config = dict(
    num_attention_heads=14,
    intermediate_size=1792,
    positions='learned',
    qk_norm=False,
    attn_scale=0.177,
    beta1=0.95,
    batch_tokens=[65536, 131072, 262144],
)
MLP neurons of a small language model. Each row is named by its layer, matrix (down: output weights) and neuron, and shows model dimensions 197-292. Each number is 128 + 24 x the weight over its row's rms, rounded and kept within 0 to 255. Numbers have three digits each.
A block is one neuron, or neurons of one layer that tend to fire together. After each block is what it responds to, as a language model described it from the Wikipedia text at the highest values.

L4.down435:120141066163138105131133132084134175171137124147100109128152133091122130122178066122137104146150177147132148114149157137132163145137127125169082127128175175141108137150121158135111169132180128119126121095085193087142159097089132145143117119110130092117084134153178124159151143070102118100
L4.down470:116132112147124109174167128162107115180086076137127132144144162111142140103132078134144133116142137110119131162169117125135118143121135126118128112090127122110104154102130176165143153121112111121118132117129148120169164142133134155110113101117180118146085119128157118119159178110111102114
L4.down864:164145106130139184167095148162115126151121136122122091134095110122145151133126126092136136117090139145110122102126127107108161101152142146130129099178108130148114117106138168143110132102173151124111127139105174102111150083128137120117192168167140099121116128138123132089104089103139143119
L4.down866:115105101143113133138120113154108141179140122097098160111143121102134093112139058095129082129125154132150111120181096132099167146115078117148119129151144131119123165073143186158151181099141116128127137125118158096150147137138100139150148115131124123144114150123169148133111108140108149110
Description: Final piece or inflection of a transitive verb just before its object, e.g. secur-ing the victory, destro-y enemy, g-ive different accounts.

L5.down134:103092077146164131193122123116101095113117161113107149120147114169138139122133128134098136106143164124130137176146125123150127120104128179132096130136159136099096182091124123144156112143124110132175165199109140139131129119119110133157117114131130153124139128122144112108129116134126125121
L5.down165:186122126123137161102122099102116138162116128144140142099156150172103107107143143107161130131090162141091101089096104124146111079159118097161137130134138121123109152105129130154154088111142142120113099130087131079106088138132147124126131146118134168127156144129142135109113108097132116104
L5.down171:161099104114115119164141118118102115122111119110141113136138151109130102143116168161152156108114120123110106116100142115128070134150129104126068116128127162144151144174163161158123144165168146141157134182096136096158161130122117144111131167136171126117174131091148145077144139121135105156
L5.down341:131125158106202159142097153147146161128119134113109115122125162113117098122134135120150131110145145105128129125155160096115148116117103158175145110118125108111110143156117144093126160137142143126081133124080144134121149137123146131092157164142119131123146124104104111114127143126116187120
L5.down909:109152159135147116112174140143148111105124121113158156147130123103168113135111106132161124143131158146095145154132188090129132183093099133128145124120159145093139125066139099077121126108113151128109167125121127134119095117120187120138137124184155156152188134112118144141148130161103118180
L5.down1219:112141129116131133137106124095120132185156143140146113123106128153129130107169131094149138132130110099124153110140143102153102154138120106173118121127115150140124135157120140115126128123134119108093108128114138133163129099140104153105159147124182106095124133095148109111133087126153116134
L5.down1604:157087120143103149133120092110163120116130103129117132121126128095116158114079134143120126125152108086124121139158142119178084090156109138128128150112131100083106095122115110098201095110150159133172174105130154113103115121092132162123155199112124170136134144120122144146167096121121099116
L5.down1664:141146110164123135182054112130162110102111129173157122098099073150095116163135111160116076091135128172115139120108165139119157127111129096162122122163149157117150188081119144117137151134104108101123140163077080085145149117120118154145095122118157121072122120124127110110125115131145132099
Description: Word-piece fragments inside multi-token verbs, right after a prefix like re-, con-, ex-, pro-, at-: rep-la-ce, con-ven-e, re-ta-liate, pro-duc-e.

L3.down734:100150142125117123120127128109128107135126129107131080101083148133113105124114106136173123132124115090085100117143144062135140107118142146116163157140100144131161132124140149132095122114103098134118119139060143153126136135167133113120157179128125104113122153089160108114098107183118123141
L3.down1769:140103140131119102161083115126174147117093133131104133137100111149126128106138137136094135127138112152082108143135153115071132146121130117111171115175125122132132176153130131133098126114146142140110152122134132153112111107119174095156132151119131148101145116126142123110126131099104150128
Description: Fires on the verb-phrase opener right after a long subject or relative "that", mostly modals and auxiliaries like will, would, to, is, can.

L4.down1094:171117123114135070115112105119150157156101145139145150108134159158089102077113161093087100135122102116126101117120121105138113107136146126132127121123091105144123136173154128134112104140089078155145149138116121134147137155100133135141122121190105115087166149134144189163108133161113139146
L4.down1305:093136091199147143177156119126149113132142139170111168113143135144132105133131135123162152129137143174128088112132124102144126148134173111101153100123099099145163124145142130114099092060073151114092121115131108116116095126119100158130087071114098149132119126136115129086147104170134147102
L4.down1410:116146148112149139149165162076148100130135100119151126185140116098135103132128109098134091143121115117109125151127096118165105132186122108177084147178148108114085132153179130103153138159141122139122120123108153150116133125105174072136120106165055121133123111111144142143139066189117136164
L4.down1715:121155103099159110119142141153118116133092180157151147149121139138095128126146151123127129101150144089100121166119085138112115190114157162087109113149118176108114160154116133134113112147128174088169151151158148121121156128149125138136146114089140145124175131123144106141173110116144122098
Description: Short middle pieces of common words split into several tokens, with the word still unfinished, e.g. the n in Gover-n-ment, fur-n-iture, surre-n-der.

L5.down408:173135139142116140132060143145124136123101151132129133118129134127133136116123153153097148151156126094083176109088131095154141149097176108176116156091123143126109142169152121092127151112110111179126110170067121117137173112096145136149137129121136165124128115107126104085133111143080116115
L5.down478:132124106182131166178069123107133092118143137161124150156099133149136119150163073135139127174123096168123157149135134163150161125117133100171118149129145143144158150113128098131077105158093134124128148131092112070126139119111107147130131100109124148082161152165136124142127123105162123108
L5.down532:185117160133104130169126139119140115135141122120147104131130088168114079083132127155107139110130123120139124126150074165109130115093142111137142161135101149133142140127121139120086123133100110144111159137045173130093134113157152119108130085138115108106137146146138134113160075105129123112
L5.down879:157096109145167157114099131127105142112064125152145130102112160145112161117126085088123069140128151180121101134143129148107111117103127129104126185139122138128121120133180111144129113131117139102156105163121130138135136136120120113171143139112107110146133127118151107107132113122137125093
L5.down1170:166130104127105106136106113106166145160161098118121127114090099195149131119154158126161159145120099106133143116129134088165068153117145121163126100115125149166145140150134144102103109125086149120149113109108120138118138107144148142111173156108129169094175150113093103144125143117184137155
L5.down1236:097142137168154146137092138132141151133118127112137129170116180119148119135159120092119099105107121132136106149108137093133126073128126112140144097141117124148169093140189114132127119131113123129156125155151155134095088155158147124168102136104102129106135159102103085165119137115135137126
L5.down1297:116151135155150135128172076103098121128105183110093177140083127120107129131130174117119128138134121088110156139115165147136110126108127094144138139144135135116164126142154085162110116111108153129143144092148109122066078148134106106148064137095118145113127124100189094135138162100172125112
L5.down1544:154114115128098122098133094091117107101125119152107138123117135104137126164113140111147115183161116126098120168145160141108185149128188128178123120177123100136106106113125115145115142162126155145139131118111144122128107172150148117174121116117135117151121129098115118163108123140114160089
Description: Fires on a verb or its first word-piece right after a subject, modal or "to", such as doubted, rely, should, represent.

L5.down273:114078172170094168102126091112089152120081131119133164124076162191175149104194104162165110069146125157097129148146159092111148125130137192114123124134106153157144155085114123115143128122153119155127116098116135121126141110109139158127141125117144088113134146140115105150116096119153132119
L5.down309:143142154164125117142128137114109130100125133100131162123170154124077120103100080162098131172122153134128093146108155137165133096105130109136118136130152156100120141100143121142164103075096115114117115134175116160173135127170150110129087116065155160084126145125112134092143124134111115138
L5.down383:128136127115126098114135132122126074130106117120167139136113145132107114143160161116175133105133129115110100124155136140149137155121141164147176123109112094085144136116109087145147148115118081137134155076116114105125169117146120161135123188104138123092108156139143102145158128129134113120
L5.down915:123155092109131095106138136150096139157127171139101092142110123167149139116137107172125112132109141136139096113074140150160124144095151128138148144088134151143108125114092119128171120100114162086100089105122135146133172138127107138124132161135161119165106138177139114105141122101189129105
L5.down1112:152126134113116124118136135161118127124196100124096139155104136171110160146172152110162118169140144123119160103118160114125130122167119115098129164132114136084126156137140159126138141135166095131109141128161151105131164121157111123170142125183139111143073147098139160100129109135136117109
L5.down1209:144106137136124126128109115154148130098132155089124087134142197125142119089147162151145123125104131119160128136126113124168083106139148097127129109060078153130125111099127157098112183144106136118157132155102140158063124145147147133146115132161140104186156125167106169132149106098136069129
L5.down1601:145141122156156131185145119141085114118152175133105177145097159091112125150128130118152152088197137103134154142126136116092114137160143156127099116142120132145085078144123173113144163139129142166088152148150158115132093107129117127122134127105158127159139125142130130121158147160137120088
L5.down1764:181120123119162105101145138117132123131133150147141102137112162147142153156122084116102191117125103136108159117140090116164125108156165147145116137126100130120138129156117145168122134133124083145163134130125112114140127117099122141173151153143132134127157065109104147110097162091126132103
Description: Short word-piece fragments in the middle of common words split into pieces, often after prefixes like pro-, com-, gr-, e.g. pro|fe|ssor, gr|ad|uated, immigra|n|t.

L4.down753:149146105110155108129100105162158137161160105139100139100118148151150180113211133138135111116096122100128110096117140097097141195133140176107133080143132130115147154107161129149107101117133097115104139123116147134113132133126116150094109079100163133136149133122174097143122158152111124105
L4.down938:120199091155101099117128123142125116156135127154103167161141193162142187141158091122146177145108126091137114123117132168150130124121149098132086140131163126124131088135111115108126098137087139147109133129137174097118142139127133118099097071100099123125090140115151097118115159126130101120
L4.down1606:179136137115114119091099113153144139117071149098121145135132116181100125113159138115118120111092122128114095129103107170115079156140165127138114106134091187119177135122125139138117143120107153113156117098124135088131125129138137128115175178124098157129122161124167110136131135129141075100
L4.down1637:114160119176064148115196122099089195139138126078120126162165111145139130169124155150127146136151126095160078169117143117103123071139135148148145089159117102144117134134101164126145084131111118151111167065159114098093123166116104106073139126123108116125067093120117101143126147135145125115
Description: Fires on the main verb of a clause, often its final inflection piece, right after a named subject, as in Sam tell-s, ga-ve, discover-ed, and on a following that, as in "commented that".

L3.down202:137140131147144162116142124108159088135134082143152121133159113091127150156111099148109145121185145126077104089089149105135110118119118106116105169137131167129113136124100098123168143060132109119167132160101152094115089129164162130105143127126120123123139155141125187148118089148129061090
L3.down667:147115112149117129144118112117103091161129121145138104133145117117141152117151176126154112126121070092107147104144129153106109139149173160137110135102124179137127138154117097106088120127149097127133148108132113134141103125112131128132114164147153136123151135139103107081110087198138124124
Description: Word-piece fragments inside words split after prefixes like pro-, p-, comp-, such as pro-mo-tion, pro-duc-ed, p-ri-vate, comp-o-und.

L5.down547:138095140112099154113116157169123160126126128146105136106143111141117111121110080144097118149164129124117116122112145117126141161150149107138137109127134091125167144164116103114113122104123131146115152161116138127122109171136073178127168121118122101137099092116162092163117126134158124162
L5.down940:166140151139119147150124146090117111117097140167127144119109171103123088136083103127113143108196156127145142107131140116104113107106157140110152153113138143087127131101131111143137135087172124149113151151145155149082097156122115094099126097132110141124103099146150178161128085114119140142
L5.down947:140153142103127102098128151114115099159156099136174198117113177138061122156165133155117142112118154165133125124109090141161125159123118158139130141099204134170100163144098158136159141108119138165105115107139117086095124093125137143090195153142111146140120107131075118121136167122138138108
L5.down968:139142123143090154090138101142139105121097143179162087133181119183133140174147155098133147092129137118080088124107149113136175145144131162119125123151164132132167135152125125100131071169110123078140084065149132141113148163191174132147115107144150158159123097129140124146116156133169151138
L5.down1313:134099157144087105095106128116131108136120131106144119146078135143161125122142110104134144167098133138127125090124120102134109136112112129147107141177104155154132138166155123081129123125140162143140116127122130114110122139128118151132178147145106118142145142139119156131152112110118114139
L5.down1492:172108142146129149128127107181118129107091133137079140134140131148090108086122122119122133117130156135150114099124109131127137117124149099124134100114116100141107144117103129122139119158142138142109111146111110114115101146146129146112147144152119145113118115143117122115113113144154103175
L5.down1564:084111107126136089110128137115156129131128061086119160130137136111142135130141128151133138134152184158162118073099134099122137152136123120129142139162123108095132106160122136102144110164136096148137104091134117148102119139150128086129108156149137131150160115126131141122163115122112129136
L5.down1618:088110138160134159102073152071127108127106140151137132139155149107168092114137134135110132145128143117141119100122103135137150144104161141177183171164138164091152153109114123132121101171158112165107114134124134082174126168115116109163113104154100139142135110123166112114150112115101132097
Description: Finite auxiliary or main verb (was, had, is) right after a sentence's subject, often a pronoun or name, as in "he was", "Ghimpu had", "it is".

L3.down184:134145131153147118103071132108114118131114134154135119137113159136140135125129134102105121162163140138104142145112149108118120121137150123133095118112116125127140147152154112100101164101109125124135148126096140133113099108112138134128135117124152140124131168178166093110156107109150136117
L3.down456:133146123086155131125113125123140158119121136129143102098117107123163133123095116105101155110139114130154106157138126107107120101126162138158092154168105121134144170147142145162113168104122084115162147099067167165154140101099116097168198121125146132142136143126119111150118121127143154138
Description: Main predicate verb right after a named subject in narrative prose, often the past-tense -ed ending, e.g. criticized, announced, signed, defeated.

L3.down821:116088128092135135096118111105156128123154125094183140093160134143131110118119134108126125158107163144157159093145136065096111130170117144158139165157111128109112143124113127109144139118127123058143137165128122121115083116137126145143121160148103148116162122149119119098120173154131137171
L3.down1201:132149144114120134099125127119162140159133147131157143132120141137155105119141115140133124134139176106123105147122144051099193122112094151133121164132086100082145185078110101078130166110173128076141142171122196183098129112154133107129150151133123145118131124158143132122182096130162139118
Description: Word-piece endings that complete a verb after its opening fragment, mostly after "to", has, or a subject: sh-ot, see-k, run-ning, take-n, led.

L4.down1197:135120146127123125142132118126168127114137107143145124099131167141118131105130112093134095155105139152111127115134145141108177105140134120117146077153127153131131136120118152144123149122143060135113127144129112150148167130117137149122159089143128128124098122142107121112094140120075150153
L4.down1248:119130120122151139140096105112150110103136123116141115103114103113160138095146138098120123133164118154153122116130145141097172129140123103141154108104098133097131128105150179100105111131127113115159101139108118123118116140132142138141150132111137127161122123130134151103132108137092161138
L4.down1478:154118117179143144113093118149118111146109168185152122129111163139154109128159159107114146145126132114123120131123142136151138121099148128144137104114133138129122137102094114151091123079111121144091150117157085114177129169136162137129146109132137161124096132162128111124114136174107157106
L4.down1676:125096124183109079158145126101131117154109061146060108083092116098134124095144112134128088124131161153107149100194112116127160110116107145123095110090147170103152127127140146152123140163159150108130123109074159097135099132109120138132143115084134128128108142104162116102124122096138102146
Description: Prepositions and the ends of prepositions split across tokens that begin a phrase before its object, such as with, after, up-on, desp-ite.